Weights of a small GPT-style language model, trained from scratch on English Wikipedia: 4 heads of 64, MLP 768 GeGLU.
MLP neurons of a small language model. Each row is named by its layer, matrix (down: output weights) and neuron, and shows model dimensions 0-127. Each number is 128 + 24 x the weight over its row's rms, rounded and kept within 0 to 255. Numbers have three digits each. A neuron's up and down rows have the sign that makes its largest values positive.
A block is one neuron, or neurons of one layer that tend to fire together. After each block is what it responds to, as a language model described it from the Wikipedia text at the highest values.

L6.down96:103108117116112112127105076147160143101169134137110190133145127143159151112106126109094094150071131095104139066148089129091106139100078140093102091117115104132118107133087135146136177141122103084144095118152070100126132133129124087096124116117114127156119144175100130111139168126134105134133150114144161119126111150113133100103135118126176119147162135129136154098151104122095124164127
L6.down119:181061134163100116152124141172106104092112120156117076117116152146153134126117149118155171117117129113109114114112112067143172136136141143139154072136139097159139102105074121131078135117103129104085113128148118104119119154087119085114111095173093119124123150141155121095176151115142152145135131092135127177143127128111129128135130110105131122126095156124156141142116116143119111146098
L6.down203:136174098131151137127088111133127114136160105150126111125170141087130135115060095109148115134116076078126143117144099128176101131089116138151119120100141142177099092145152133117179158192133138133140132158124100108169145146145132104117149115150131105125089120087095160113148147090136121086155141139146147121132145118093133081095148162131114129116138080153145137120180120133131114131154
L6.down210:114085119127116176137145146145148142095079157130120078082118124060164152119097118132100143121143121138099157113135111143109075146131136138148130111092134154141120103131135130127126143131114183136119138172145084147151120116134171097065089135140127125106106137133153125133154150113127138157130164152109073118099142106104119137087113151151090150097128192140125151121127108122136115125145
L6.down347:117131118134094157120137139107132135099114125115135107112110142149102118187135136126099104133130133141110109130127161132108101146092106103164110147138152134138143112116158116110142124114184118103140142099138150108166132108132122110134118114138098117172121117110125114149144138130104144117118193108165140085085096118124124135101159114123145127159130146141111148114071111124125132178164
L6.down435:151133131112127127110142183093136094129157133144144155129121152094121160117122089152128163127157133114126125150123134135116109134123153104131176145120120119117177105154160123100147108136155138147125127085129112137133138143171151062142160128113143122118134156119122106106106122101163123164130145148129104116122130119131074131157035161118193074140096134107126185137169152130112160095112
L6.down447:150151087100118148121141105109159150119134129139145149112176132110156091129108129138128136143219085174108119151133173147119132170119095126129113102113153137134131092118121134126151162178135121148131128140125122152138120158195112118097169141129097138133117140097115131117153142122119145132140155173140131097132134126168126071104091157130128111138104136173141104115145142082124113107123
L6.down656:116151181122131130142148159136144110097101115139131115111102166104138151156085124168150139118111084126145095145173103114070136076148171114146113125127129106125127125105132158116132121141154146119144065098175123157122147123092133097141113097176145082166072152046143143097138145124137121139143118087144149171142131157158152136114145164158128124099129111136126095132104104092114145144134
Responds to: Paragraph breaks and row-start tokens that end infoboxes, bullet lists or tables, e.g. the break after "Website: …" before "= Title =", or a row's first cell ("| 1948").

L6.down13:152129135153110130138175145128111153140151150130141139157131086194137097143152132127095178138093102137134133122080138129130150149085089156131116152164137092135074100150147127155129117106140139135125113173156160091135085146125138131125182115096152116162129121178105098117150138150127147170116167133167176103107135143153108158135115155118185084154106143108107138111146129164094063116103
L6.down174:108163126102146086166077083124153116150126118110096122169160094171125129127155137136122104163151130144142120121152075091116183107139115133124146116119106111151148155127132145118135113120115086182129085124078083094107100141106133186143163143155139085122121123136115130108084137136178116104144093146105128147122149136104106124133149125111087087123128111103101149120118133146138089158157
L6.down198:090140087152167128182142167130145150120131140097107105176169160106100166108122121114130132113135133109106157159109109111132168152106120157174168125121147176141109126128082166141118108150164153167176106121126129108105143157136121174105105137117167110094094131116146115135127089125132154130120127132104152158122143127087081125100127083104130143150087127117128172079111094103137124144133
L6.down214:124113093119140130151113103079120101122125109143123115158110142135084154133153168133125090132135107141153120120081083145110148111138113102146111136097107146140117147130089099143123146127119126164149093064101153129108098182117156169143117115138111147162117102121175142157137149158142115121109091163152162103117163138123098138131131096118135098101138130086121110135112122110094110109133
L6.down251:153073099173120135168132117122112115109112125156140064153113154097140123129089113139128147130144104136133114114137117124126158147126148144158162142113164136070115111136087133151076152116113062107124161182093149095106118116118140110156099146106135174162147114147130134149153139133147129143121169100119153116132128100137161127074090154126144108147138146086106136118107120127108101127145
L6.down438:145144140124107112131148099124156101129111163129141141134091164097091129123164149123147127165115095115112144146085102136129126128152084114128126155157119122160121132145123090161123131156141124110165146116120099102138134123120121161075152104139132122102093131082087130119146144133103134122112158093113173124112122129137123103085127149136107141144170108093093126096133123113115151182114
L6.down568:141166159144141101146064115110122143123153142113152126139174131133127150131086129136096106153162140112134130133102041104138176104124123111118117136118158128122145140116148144113091076115098159156125145082088129076107138126139131116160170127135140113143101126095112150130107130180134122106099139103128109098135135160105091166170182161054142115158096168099113167123104122128138109108114
L6.down766:148106071133138179171125087106138121150169132120113115123120121054170109158145155082130113120189126161137138152131129157124127125112138151131132075152157078133063107105123113148107134094131139091131104087159109094093141109114113166141090174154146155124103100124103155130130147158164116135135140132122115150132120120122138102126156120144167154067142144139144118087124128106096093159145
Responds to: En dashes and hyphens joining two years or numbers in spans like 1944–2020, 1955–56, 600-350 BC, plus "to", "until", "and" and "(s)" in similar spots.

L12.down298:152129119141111145152147118147090160141076124125160128143138132110116136139101134140119144126243132131136115116123089156123152156124170106112119113129093166176073097149163111096143106150121086140080101137135129152116117126129105127146147123162137107123111155125131135109138128146105115059142081113151155140111142117128095129113156136112102137104111135085112138133122147099129131154093
L12.down689:104106153128139127165131151130124115102077148162098125175170133117114154165119161146146164108085157127110072137119059151101106103145132109155100108139139149094136136176131128134153127118109163141092137103129127107139114142149143135143157164074183129130129125090131127078144123134142122166137134131098148112118134179102132105124122108132102087086148126176119102139096132103102100150113
Responds to: Two-letter consonant-vowel pieces (ro, po, lo, co) that start a compound's second half, e.g. rail-ro-ad, gun-po-wder, race-co-urse; sometimes empty table-cell pipes.

L6.down56:079114123153121122125103129084126098116137162146139158135087143128116139081115135170145113089157100119146091138114109152126113107129115121123113098139130110153167114151126131109121081133084123100112122105072088135130159110095143164134146166127137148133081084104158133116115109148171123104069067164109113159111125108124111107113147105108122132125113163141154157124136134148097146121140
L6.down133:132103146124140130125169144145139102100128174173147153073069122109110152143150126147162097144107098113165121115130109171124118139132159080126149135153142129160131136166107092120115132145139114097167133114147082146118136116122146120161161079102058123119150148115134175127122157161132142152158135121072075134115159114134129140136104092109112116140080130091126121094139105153138118123125
L6.down241:129122143144166139135136103175164161102109162139125128116132149137091157144107129155080113087104149122115138134163086097121118117097114101115100162104142128125085135115132118065144144150128121148104097147103124117146140127129161142109111080140104144109155109153133107142142095164153142140181162126113117164158107097129094101102093146152126161149146124145119137080126118133128111098117
L6.down275:105118157080139112104169140103133114127129124099154107098133134110090130129150155080093140103109133152115134110164142109059111116134130099124095111127093109108124132116156111163108112144107115132111130131155153191090114162123133135170139132154098099167111132130110125099104121117156069131135176053130128074172125122139113129158134149151168120153097170157137137111155095152138127103148
L6.down312:147158109138141142169122086108139133146092089086135144118112134130109136146097053132098118136140104128179142160113126130178137138080149132149175149147155097142144138141056096135133156137140165111128118105109104099118111120116122121075148143105130132125144109145139093141107098200113118103111101125109126106170144132141117140110133127146141161092108156145152138087141138126134133119134
L6.down401:115108125121129119139116092140090177148134148148159128144150109156133110112117071119144157112074122116128120123140139110122081088122145134132127128091143143146097158145129131113142133156108122156172122151121103172085092129094119093099142156125115150125123134120162137131139159102101090137133142092092139169161087115098138068155152118140102127106156122119162129144117132174149124142079
L6.down694:081156143101158104127118129094100129060165113127150120131158146128139102119109164158141149099145114128136160175099111101100137148130133085113137103124091134154088131111073118091151126128140126090113121118154099106113112087145085153125108123107105097160119101135126172103110120129160095117114131086116122117137140132131122139119117145160178134117114059115128118109123152104161099138141
L6.down746:123134133150167116110122115122074137118146144113151125105130091094108141136109159110118129145101087140124144093139108160119105083155136090132091113123116122122100161131127163147135121134132150056103140143089112152108122124119098123172120115169162131141086097105127129111079129138174137128151130134147138109162154123145140117112136106124113083168137141173137148139094151174095147115122
Responds to: Short word pieces right after a slash, parenthesis, period or pipe, as in m/s, medalist(s) and the decimal digits of .911 or −5.0%.

L3.down44:159107116132103111157142163130149200119110098096142128121111158114147139097142149135122123160132109171092094125070123140112072086124143145120170163157118126184148136114097134096126118141117124141167118116126127106097118105148119125112133150141162129135110134112145112121144124107140135132130133126189113153116117131118163060112116142170178138133158152166112107106126116108119128123122
L3.down557:122123083094136162121079158104161168106168131069103157099126104102136153116130159099117116136152153165097120122075137097129129133147160110098123166162105155153148109166122126108134141150101148101149121068131122127069135126102086122141104136111162122154168157126151128164103106144141105136112110126159127132110097122146149139104127131153139125104149149194127124133088119120139121160075
L3.down560:141111137122130101169168093128136172140150059155123127100087150125095135149120166151121113152121136125133093146107125103123108115134136142127113126119117126112133142136151159118140153136085128143143136117123154126109122148096109162162104140127128088141125092139156134143131097118110097120107114158179131166121129164117103135115144119133132107133109114146131143165095147164138118182133
L3.down630:126115111118122134126099160107137157126117101127158127105098123127123116072178155153143153134103103131100081118078155170099065127108147142137133138144111140136122141130152136102101095113137104084153130114137158095130114139127149157163117097155154148135118110128158144103150150127167116149117127105145099147127124137112124065114129137101131074111139107141098099124150110134151140143143
Responds to: Symbols and line breaks inside infobox and table markup: the seconds mark in coordinates (37′43″N), degree signs, and line breaks before the next "- Field:" entry or after a title's "=".

L6.down157:129164127138160143142093126098150129138166176118137153117146132166165150120133123165103081165105107124099119118158089128126116101156070126148095173143091096111119144123153116147127122121179109171123124103151152148126102129127120171159102092119131148093156134113121095112098152148164136150167139156099123188089137131107101111137127121114109148122147149128120151124130099119095148114123
L6.down254:167094096117165153105125133158145130085078127155167095130153115137148142088116122102100090166106141114125109119073142100104124132090078151114122093091170102159139138138115120161110121118150111131114158108130102152094127172107097170110105146107134147147130133115138102116146144115134139135090075140118115164128085094119128094102131100154106156124148128147131132121121089130120108131103
L6.down378:046110157133151114129118156089128104134156129099117109131157130144145147158106132156085142138085152121108107170088101118102140135112152140168179123191099123143121116105130106108104094135162114113140112124109121138126144091155100081126078118139142161125103131123147113120112166082123130167124104152139091110144107100094121142119130135126115139137137164183137141124121144148109114142113
L6.down442:154163133145119135141115134116141149135135103164138098118127140090110167109148163103061108116125151083146158047108121124086118135118084169130141109128123159120088108170109116195132114116130111161141175084137112129117119106079132141107128145128135145154099151113066124137137118102150131092146092149169121128093081145129146134124159122106124169131142121120095128110139135145131111138149
L6.down503:157087121138102137115118098163112124108104133127150134130122154092117142086109127130133086133103088120146171155075142123164101178109148127127153121133104175085116128071147088140143172185123106086168120182097101120162115152105120155119124134171141166125121113138136141121114121094131110128119094145120105165127163121152107149121147129134136099137100110095137147141096133122140120154156
L6.down535:137111156139121138111146131120112159111081116119117109134097126138131120118081129133103098133110118122136150162092113142111156154153123169103164113138158159125140136159134150171146116090138096093120133108127133122105167103127126164119116100145125153158102117153067131122162084129130113067151098132184122093180118131132152133138142118143115129131135134098117118078145150092092108096169
L6.down618:102135144153154120142137139150119147168088152140132180151133117193116188141116131120098091149121095090138106107129090138117145124091141144092167144106113135112167126133111095133142111134148098147148163147153129109122135127132154135097136123145109055117128126100084132130157139097105148112144129121149136150074109131149126164140130085108117101146113124120120105132147078121135147123116
L6.down727:151145147175127111133104117103108101145105148156109164125135158096141125149138113117098132136099137115100091107079150110102127117152099169153109107146148108141103098111111139150150117166168172139175148116127097160115102138112160138110139117115162123112115155141109175064176106188104127156136142101112078134120040100102091126109158149139104154150139184131131102100159128134153163130102
Responds to: Opening subword piece of a longer word split into several tokens, mostly proper names after the or a table bar, such as Sou(sa), Ale(ppo), cor(ruption).

L12.down644:156118128118124097166106173113162141141136122132110101116065129140154124124142108145115174105097111151117156106106121095138146151128132142105116145146113130115111148130129093098089129160136126133095153135141127130146156086142118138136132092105147149129126173141112110158126096133094111141154082142127134136167166155117127085122131160158155146113111113163129144080138122079156131130163
L12.down682:162138109109104139121141115110161143153164112108100156167103123102133159143123100107141136076073091156129139095099142103157126101111113148113094108144120147143116130151137127152164140126097161141122127138159148156115151110096144188147180130153107137105158173084115149134100083120093122099122132112189089093128131163125185154107098145132170139119162171143120141129140157128147100129141
Responds to: Coordinating conjunctions (mostly "and", also "but", "or") and commas linking clauses or predicates in biographical and descriptive prose, e.g. "born and died", ", and was".

L6.down2:139114138120135093176110136144126134134141162122117103180189147134110079152111101133156081135071100134107120136114124176094178090135145101159101146123143179120096132126163130154122139115139106120140129141097108154135138123167107117128153120102112147129133140159181095146142163097150117062124113113139130114119087099114112126080146121119110092165123126114116072129133136148136085089133
L6.down89:128159151152136109149159140126160108102096140152101117101150157131088127103086093170131111125165132095142067120121116121181104167087183103167130124167180154149136141127157160126110121149121105097122093108116111088115116152121127138172096083105090125066136104149145118119161104141110119077147103113131129103144174124150122151120146145133118123125118110117174104130108133120137175099129
L6.down114:159119120119134127112148126109116135124091146124116166175142123149127118137166119161143111172132123115132149170090170114152126135099144133146110136124102118154176124098106103102126144146161085121108120146130131099159125116109147149143121106098137123105151105153138104130171144125114116164112142113149149154127143099112107138148133162156129184086107141186126139119103128134123113127153
L6.down155:102130129127093082132122122128127108118115139093151110193107134141113150132125137127111086138108080132161121187085154094139100113141151124131128100103155152144153137090132124094150096143123139106155101156138145139137188118127107093134164141102105125101144149148161116120139079139119111110094122133122120174159124129133097150130104141070056125096142138139122151162116145156168116137122
L6.down307:133109099112109134180123079137141146148160132138112145144115115143149047141126110106112135143136131128112178141104096151129167127139098121131106144147135174120157108139123087131143164170135104166152107147087140127167115112142164148126152114150136132122128157135172118181098125151110062167108140130129145160111129119132102155123152082125148110138159154094118152135136148126099151146107
L6.down480:125153154099105073088089129127073151131090121155120120103091101150107082133131110122143121123169134114134115082153109140129141104172096117157090110097159119132134122131159139098123153173160146135126138134140131123126109154150149118149155095165133098081136132115106135181118158129151142093098107121100171151153145109111123141103128110113135127136129127091152099127155125139124150108109
L6.down514:123152090117118153090087157116107062137106112107125154117132145113184133111142082146094132134120110160132104128138123125125156079148125124116144181134119086114140127145136146109130140148139173167135121133115109085100125130139106085104127125155181099138129151107101185157107161125137135140135122141131165150118127091090147164090127156168137101150104178178127128125103092112115146142139
L6.down714:115134094157145076137121117090119154152133121149143131115085106145162129159115126138111152141125103116123139163102124141167103158132133150079136148109147162125150149091134098081127164150074135164141159116093148125157149151148122143163146143111079121108145097085119141115138152131116089101155112152136116096113146161128141126123096144127132142060125159110135164154110157139161087088178
Responds to: Fires on "and" (sometimes &, or, slash) joining the last item of a list or pair, e.g. "Makmal and Jalal-Abad", "BBB, and".

L12.down48:133113064111090112129124127168151106145124151146147182129104133120113078139135160068129149152000112136139080114141131123086139114119157142106151131139121087111154131148121137153158123109130116170115139124152121112089109116136120140120145166150143080165098122138127102116155138111146077129166151159150133147153120144141108147151115140125136112123122140148134103144114163104154115171102
L12.down183:080144062126153152132071140125095104146133124144126104145115117159130164137117196073135148147023153124170106137133127119128129125160150162116097118141116119139115138138116125126118165128118120131149165120143118093144153145144168124190145157139148109109134123149121079071110118152091153173165152114130138155103129151136136132171146085137116138127164106118142125117124123111137136153142
Responds to: Decimal points and thousands commas inside numbers, mostly in tables of results, times, attendance and census figures, e.g. 20.48, 19,395, 12,000; occasionally mid-word fragments like Comm-erc-e.

L3.down141:161154156112149136102106114090144154101127159091115091153125127087132108093098096149132104134144115144134107147103080073148121138140095151118087120145160175133135128109088137155105090111074122127184112134144148080133121102140135130151132126122111120110117115118141171075099144099137101161113131137092184093092073111113113149108129120129141119120127144129069092113082095105118145151110
L3.down201:192144146124109161140087161085160138134099128118128138124087159134129166123118144144123158143122109118137102109132079148117135070121132107096153168178170130109113162130143135114101119134103115167145080131119127079119120122144150119174156132163122118133114182086133134114126133111163132113133143100138125113099182130109120111141151145108144103158147112136107152108062141142106090119154
L3.down380:153121137145109162115122162083143128106108125150155099117140131113127119120088151172125110139096109102096140155133137142095166111114132134143146160155123151109114140138119102105109150142119122160154166132128102073115060122120146127142081147084089170116164147088125132095072116112138085103122165115113078100123117131115124094126134104165133089108143113063127182097101100121143114089162
L3.down689:141147176115122147105088127110137124108122144121114130133119117097161167122104161171115117152090098124122125106140096113132133077174099090085123145144160133108123185119134130103143098146086119154102110136124134045121082133106125128177143147140112127124122145075126135103089133113166107123150136069130127113117149134133101107123144132101117088128101120091130157117022128116145132152151
Responds to: Opening parentheses or en dashes right after a number or name in stats, infoboxes and tables, e.g. 882 m (2,894 ft), 2,595 (47%), 3–4.

L3.down434:118165116163133146168124122076072119082089165114133092111138145129163127119088141110137079146105138147165117110132124139121149134095133112132144142109143110140147140136148153159155171140115104096144107140092156122131099104127124152127151150138140132162136140121117118161140137149141192120127107085152148125136103145143149118154155184124102124100164134175141144149132127046134085110180
L3.down436:142155104148114133141103153105065126137112154105179126122158149176158145147138163104150118129121145094134149131098131148103102141106124095093109119143124124118141159137148134123171133121168166135132106147112178144134119072162118122164179102141173138100136123178127146165167165114154164114132138146149140067124089118102145183157156142143101106130144148147137129128165118081141141134151
L3.down518:141149078157147173146090142112091081123140114113148142128150134131133155132136143061179114168104143093110153125114122150129164148109145130091114123150121083117142132142105126134156165108129146124177102126110111134144084084166123123117156108125146170106116148176094125142163138104104159113101117162130103112145117170118144146143149146139078113101131152161163116131203139087142136127152
L3.down542:146149092154119185155104136088069100148112109136154127135136175114151123124123145069160098167119112077144149143116140156115131154117124124098130121126111098114137129118116116110132131136121153125129157148105155133139128087163116140147131131122164191105154142167115113158160133145098182131129103160128117102147105159094171158164138155124076129096136159156134127142181149079132111116144
Responds to: Two-digit numbers (mostly 12–24), usually cells in wiki tables like league standings and stats, also in prose, e.g. 17 doubles, January 23.

L12.down423:091109154126123150103100131156170094066132120146139092137115141143110111144120158155169131190052103100112147089125117156145135147134119149111125098106147103134144152122118138121161134141104140143143114110089141142124077116131112146192094108113132142124140088140114109153127115135120133094119120065104125145135108110158120129132160099118153129149095140122104131094133127081137159152123
L12.down557:178107189146169150141064102163128098139149141117115101119142138103117114123117190109118121150026127124124137125120108144134184156158121150102125138125123117145118142134125104115123145131101146144117112118101114098143109130094143156113140163144200138114098111143123127143104120151124142137138152117137115099088148118118109169132177137126112149129111125111132162146178135135112143141127
Responds to: Dashes, decimal points, $, + and # placed directly before a digit in sports records, scores and stats tables, e.g. 7–1–1, 2.38, $50 million; rarely word-start fragments like des-.

L6.down29:108170134122133119111151150112118124133142148150151121146091092082160116113093145116166158146098116118134108162114155126123142127167128132129153143135119138135099138108092113141115175163105111101123130117114114116135118134130128105098146106146083122121107120133129089149129098152111140122119132120100132157130123111110084147136169113119128100123091098104128088149140137140119134150166
L6.down368:148126112146118127114135168122100124162141133120127152124122132119124143159064129125159129161162136093134108123127121110101144144100123119095127094081137118107139085122132131153167149120115134085144098127109090100064144132158097119130129158184173147117145095121126129113104110091148119066123077118179131117198134120171133110164127079093118103113105113147146102109128120111120166140132
L6.down379:142101124190149140128117126137156149149088170140112127143133159116093134101119086125107129176127139151147093141137149066130084175119109132143136129140188124081174156110139140112157141136155127116079145145137131106107087155080119126135157137087133139113118128129148109127123122125128119136146104123095123130114155099132153144117072128131124171089129116139172137115094099150123127117149
L6.down595:129148142129108122106100163081135101144125163143102108090091083113116158141130153094165138105122127108126131140139101149129112139143149167146111085132101094110162104128090109106172148164130156167128130149123118167132097149149131154151109104111155068094126067139156129118164151104100142161161128110112090139104135110108105140098159156120082084128123097129096128125145123157160173130119
L6.down645:130143132187147121094127110169122133135093153111132144106163125133086123117109130125131085106132146174121132098104104136115137157066131118123120091136140153131082135140123173139126134121124142129110069083119135138124143101120164122087103159131159174123134116130085147149118103168125153112119100114129171107193125131144118129132170126166147110133135147096117122138126102119085092108165
L6.down648:092136147185135137135075139142100123124091142175089115120110128137141086140114162118179151137105136133124053134159140092128123144121107095161135153084172117132091166141136085112147183180129112121096111094134109128140141122056122129148118096141136128122154146091125124147129103129143138067138115095130105153131119078084104128123155132111144102105126120156135116137129123166168086122103
L6.down675:145128102154117147145135091131114157117090175144132135128161150141112115123169158117168111109117087086096084153078129176106144164116137088107127129108165113112158121139085106157119117154110148154088137096124138138108129132093118124104123133131115133142102093129114117137119096150113127161159076118112145128088168137157117136092153138133104103163107102145135161111114142111111145129165
L6.down732:119136157142112126143131115117129184169124109101143104076083148107112115104112105115143121160153163112187118118116109133116087153136155124132164092125095146161123163143093153091088150167081091153139146156108144123103103085102122161093101161130123116112157138092150119114102143112115128078124114193156131092152121121121136145155156154102108144110109143094125103138109129111123118110119
Responds to: Number tokens inside geographic coordinates, mainly the seconds after the ′ mark, as in 30°11′45″N; also numbers in table cells and word-piece fragments.

L3.down90:149139102114164099128103131155142129119113132097114139110122103154118166121166105078105136124108110151146105125113112114154138164088117116107137176161182146125130122161152085140094152126123118121095135109144146087134170147089130138100120115107123093113102097097117115113144106146129125103109142111117141123153137142141145100162127129170114116096127124094149156121089118140107134147077
L3.down100:146104183134145138131096118142148090140130173110141110124101108160177102103141111114125124128098100111133145115115156143105109107152095112133137137119146145151142128096157059161145131179160169115112137158139140097138122158121119120089116108139136080131132147104139093133095144121192114106104160087126131131123100128159094139095125086150119166108116107155156083160091151127148132121115
L3.down205:064127130130138165128118141149120151102074135118159130107093133119091195120125144145144132116105121139152106129109117109097114101134147113166143099154095120076119141127146153101127120137129106164123114106127133127129136155151142165146165117142144101148181161101135130169123148205108110128116126104121150144104130134130159123176135112114144157103110121111131109151080131133149174160111
L3.down515:122127134140143127141131114154157166101099151138140155128058119135143141085150128121138116094126123147147154132110127153118118125067110119097133149126137169103116141121144093167139096149142127132129116125166113160134102170124132134133144121140112123147125124104115136144113080157191095143116117162131158115148115115137121120152153122112113122136140132123159089135064112118120157131150
Responds to: Short word-opening pieces split off from a longer word, mostly capitalized name or title starts and prefixes, e.g. re(unite), Con(iferae), Re(ef), Sub(mission).

L6.down175:137150137117158095110105114168144119134111142132148152122151159090132143133104167143139114120175115145119137130116139100147112128173117096126106118114102146117099128156167142155107124149104124097208124151081139130096112080154110130172186096106135080098123159138124133144142149127136178142151145113137117092120109100117101197118172132110139098090108121105148115144161114143093150127120
L6.down270:140141087120158121102150135152143106183126132123160154185131182196149089117121125094135122134079127119113133142135178138134192158117176150105116130143168120092124141107121114132142162108154121093134123138106128127153163114141145125137144076126138152130162144160142090153162130127131086161124102103123139159117131130138136145120126121098120126134143162104146147163089121086143165086155
L6.down351:144114107135157187144082156123157149139143149140165145131106140128133149125154159131168132119102173107102144111159113159133122116122129131121102135125148141092099127164149140120161127099149118087095153113081209152107126090146115108134128120129158111125117150144104102112125135121114141179131162126126131138152140143104125142099135151117099111160099119083091107129144135132131120184149
L6.down374:121163158099118129140119102124157131148076144132148145150085138127076112124144145150134109143117143122122163136122130118105108137156160151089146122122160094105113161178131131137119142130179125134085154087087173112125143160152129063165134095153115113117126144134155116108143110117150138152112132133133158159128145172157141109102151122124159156097108135084123110169083098129075101122138
L6.down521:159148081131121153143164124122104147111115150171128123108124142097142107114138118158133151112124117143095167120144144152105121156146143144129104139128111120138110088120141186125110129063162093092098131121128172125145102120170123101112117107114120159124165103089121143139149135142106108143134130122161166123092157144146203133150098087123115124140094145134090113186152156124100140139152
L6.down533:154145097106135187132116125111119112137139122151121183145083140131076096110095156139165118141102149111098140147140181143147138150139104105102098138123121145122128132143132111121149144160174159120164116099117146114138140102111131110119100116110143124102170162136143150176145134163143117157128126135103154125130152095139139130126126147118174115156111138074112118139149093123119118116140
L6.down578:161108111096113144115126183110095127105118158123140119147125120143120148146142117122145123138131126123167109158127165151147116130152138120109126163139156154130121178155121106147139121093132133126129146139128159154152142090111094075155106157156092144142105150102132105143163171096128140118102166095139175096125113112117127119176110199130139138082111142122093125114116115129168149138124
L6.down734:115135118073158132093130133128129144092169135127141107117153153116123126145150139097121101099098120139152143130106182130097162094159128112140117101126122140118080120172116142081143142139118121122183162119109145107108156125075128095144131101179116131155137144111125101139123175140157104164139168095138173125129136128113108115111125128121120103155102141078134144164119125129120130121157
Responds to: Decimal points (and unit marks like °, ′, ″, million) right after a number's integer part, mostly in stats tables, e.g. 28.2, 5.84%, 137° W.

L3.down25:125109137123109098114142107120142102111145175149135091168150105111100077117138110118151143149128078125107151131089166119127161133145102097148165121118095086146165116177161158097134115113143152149086104145123111110082120098134111164150118132142103104128116135119084139120103144126141131090130152109084139134149122106105167150120144126177085136163139124112144152123121178119119135150112
L3.down275:149091131176143120102130194108125142122182155122132175184128103135122127101167130085123161113139080158124107122142144123127182173060133103146134127154147103196119118136125113120144128116163125161135102109152161124091131132125119169123105161134124088115167136171130105128157114166124093144150120123119151151153117139108169161086124150140168124116144128115146112084133141131144149149167
L3.down346:118143126144145123144145165138116124149118119160151122121123149148161137146118115088096124119118128131139156121158138131110166129130135113113175117153187123134124122122160079161162093111130128123123115140137175125108095141131153163129120125153142122115152171120106136152115136147146138148147174136123126165149134152092107135122125110124135148120166139074113081147123152132127109130125
L3.down381:139140167171123103147182181118119125137137153137135153120137131163099106149115110096150160148138120091137124117088134115122153091125128134142109128160138113124119167143152126153098108091129147119119084122135149133119113135130159151113124174102136074125150133140134134177141110138097148146147140105091178142155137140132162164127116122137152091181114117130156097119124138137158139140137
Responds to: A standalone s or es piece ending a word: plurals (persons, results, witnesses), possessive 's, verb -s (seeks), and name endings (Biggs, Dulles).

L3.down65:137135141120121102171134091143134137145129135095109098099165122141142128159148095174126140128162111126118107136105095101176146146155162102131082143124113121121152143168123148115130142190106132095110155123154129082088083068124112134149115136120117202101170113149111138164123158115117094146113158142129165142149151123160114113093135123146151126144103124154173097125114155132159166121156
L3.down116:108133108105135126113135107117124120117141145127151109104146119145116152116107123166098150099138142127101106133077124089174154134132139117125104137134143137113140156162162113115137148128111121129119123108129139120085108107135153130102134093165157157125126152140101157166127164105099095183133118130118185124182126118164090174104143137181133143127147124111130108128127088143091152095157
L3.down368:105130091154131119109118133150149131126102183124096129157102135138110139131134112132117111174127113092110124121138143114095154153126137114129134111117124112122139124129136122121150142093137142106131177104126135141076153141139148165128077167092114171114148139090095113176129115106166072133104090145153160162143109102142137100152182080106104141145107118104158122128114094146140155115102
L3.down527:150128120161162125099080150130105113167146137153119109135150119188124094131152164134148069122176136101146129081130126079141116116166140102091144141100134124079147131155146097120149125134152097153111159104123134128111145124128121139174088110146115203105124111124114097142092114127107131117136119124114157191108184143120140113168134080113140195126165089152105138133137152122107145122109
Responds to: The word "and" joining list items or clauses in factual prose, especially sports records: "won the Derby and", "Red, Blue and White".

L12.down14:137116117106199142112121140135127149111135105119142133125153139054145131124123170172091129187144170094119141119124113098134123158104159110160148157133124123149099097142112121176089131125160137123113115143143187122118135085085129130146116168156145143150126134152184107139180109135172143117132136111119144094161103154118110115111132129131146116105173134154084136116057148134066150110112
L12.down102:137113115083147089124021132156124132123131136140126146087168163153117119135113085149128109108074122138177150115123144128121111151123089145162158132134136129116130129150088101149132142115108113147136100142094135102143193090159152088151143146075151126133145149137121100123130102118125096119087146141102110129139117136140136122130110137118121161137140083143095140128072125109127170063153
Responds to: Fires mostly on minute and second digits in geographic coordinates, such as 46°34′37″; more weakly on table pipes, dashes, and word-start fragments like rel, st.

L3.down336:135134119110147101094148114130113134103093158095165136099139174121109102145122113164124160120101103134113120125133100144095170137165103099144126119136099147145145126145178120128134149159121151151135110111073124176126094100123133111122119091131104123142143180131143119113123178138126107148148127140130089135106113156189080162117095118118076167116176123111149144135153113083115105100128
L3.down435:150118134157097157136127144123119124123117109153140130107116093126124097135115108123157106139098099126149148127085157152148117129132134128147109114114107116115120102166110102073130130122139111109126129114139106141152113100129153111111119114071171183094140146110153133116127099156111136098152133129140110113147187154121078147123105103153110163145142147109112104132165151103113132122116
L3.down454:179120093148138145142134134106104070116129136136195108127125112140116121137127093122143123129115104151150140135094129133109125137136082134119091119141138131107092117088123121161139130078159132101098165127147123115099118156099153120137112145104143139130175098076174134125138118147168159134123170123169139143157143088147131122107106102172115127078101110117154129114107132114158134159119
L3.down474:139139114122154120156085179122142156140130146098113130152165141140144131131160155132171106142110147168115159126144134135115121146126140155107100131124116112129111124085142120119108137123139113112126088098067170132168113122159133129132163069132129112140122122130208155141159132127165099191125130154145148140171135112134130119105121137121138133101140174123127125161157145091116147096157
Responds to: Periods used as decimal points inside numbers in tables and statistics, such as 27.7%, 94.3, 639.6; weaker on initials like B.B. and F.C.

L12.down567:089119133104174189113120137088133124121103190155105119090142110133122136118148092123122143098105134125152112147127140145151075145121102122099146139097125163176166129138178144155148146141173104136137145097147142108129125128102105108149149140184096153127126132172103100121085109127147120140143106103111151099088118112116086083124127124152114135102103130125150140098102108124134109146087
L12.down733:106106144124163155147080118154166123123088131159109118117146110106115122091085099161107139115118119115113130114109100117113101123137105102099115146153163137131138114139122129140151113141087112150137095114132096117153142161106130166147078109070119122111104128072094153122146150128116131110138123087136146143168099076119134064106140140119129167156075124147151100114158122155117145129103
Responds to: First subword pieces of split words, especially co (cousin, co-founder, co-chair) and bro(ther), plus leading dashes of biography infobox lines such as Children or Parent(s).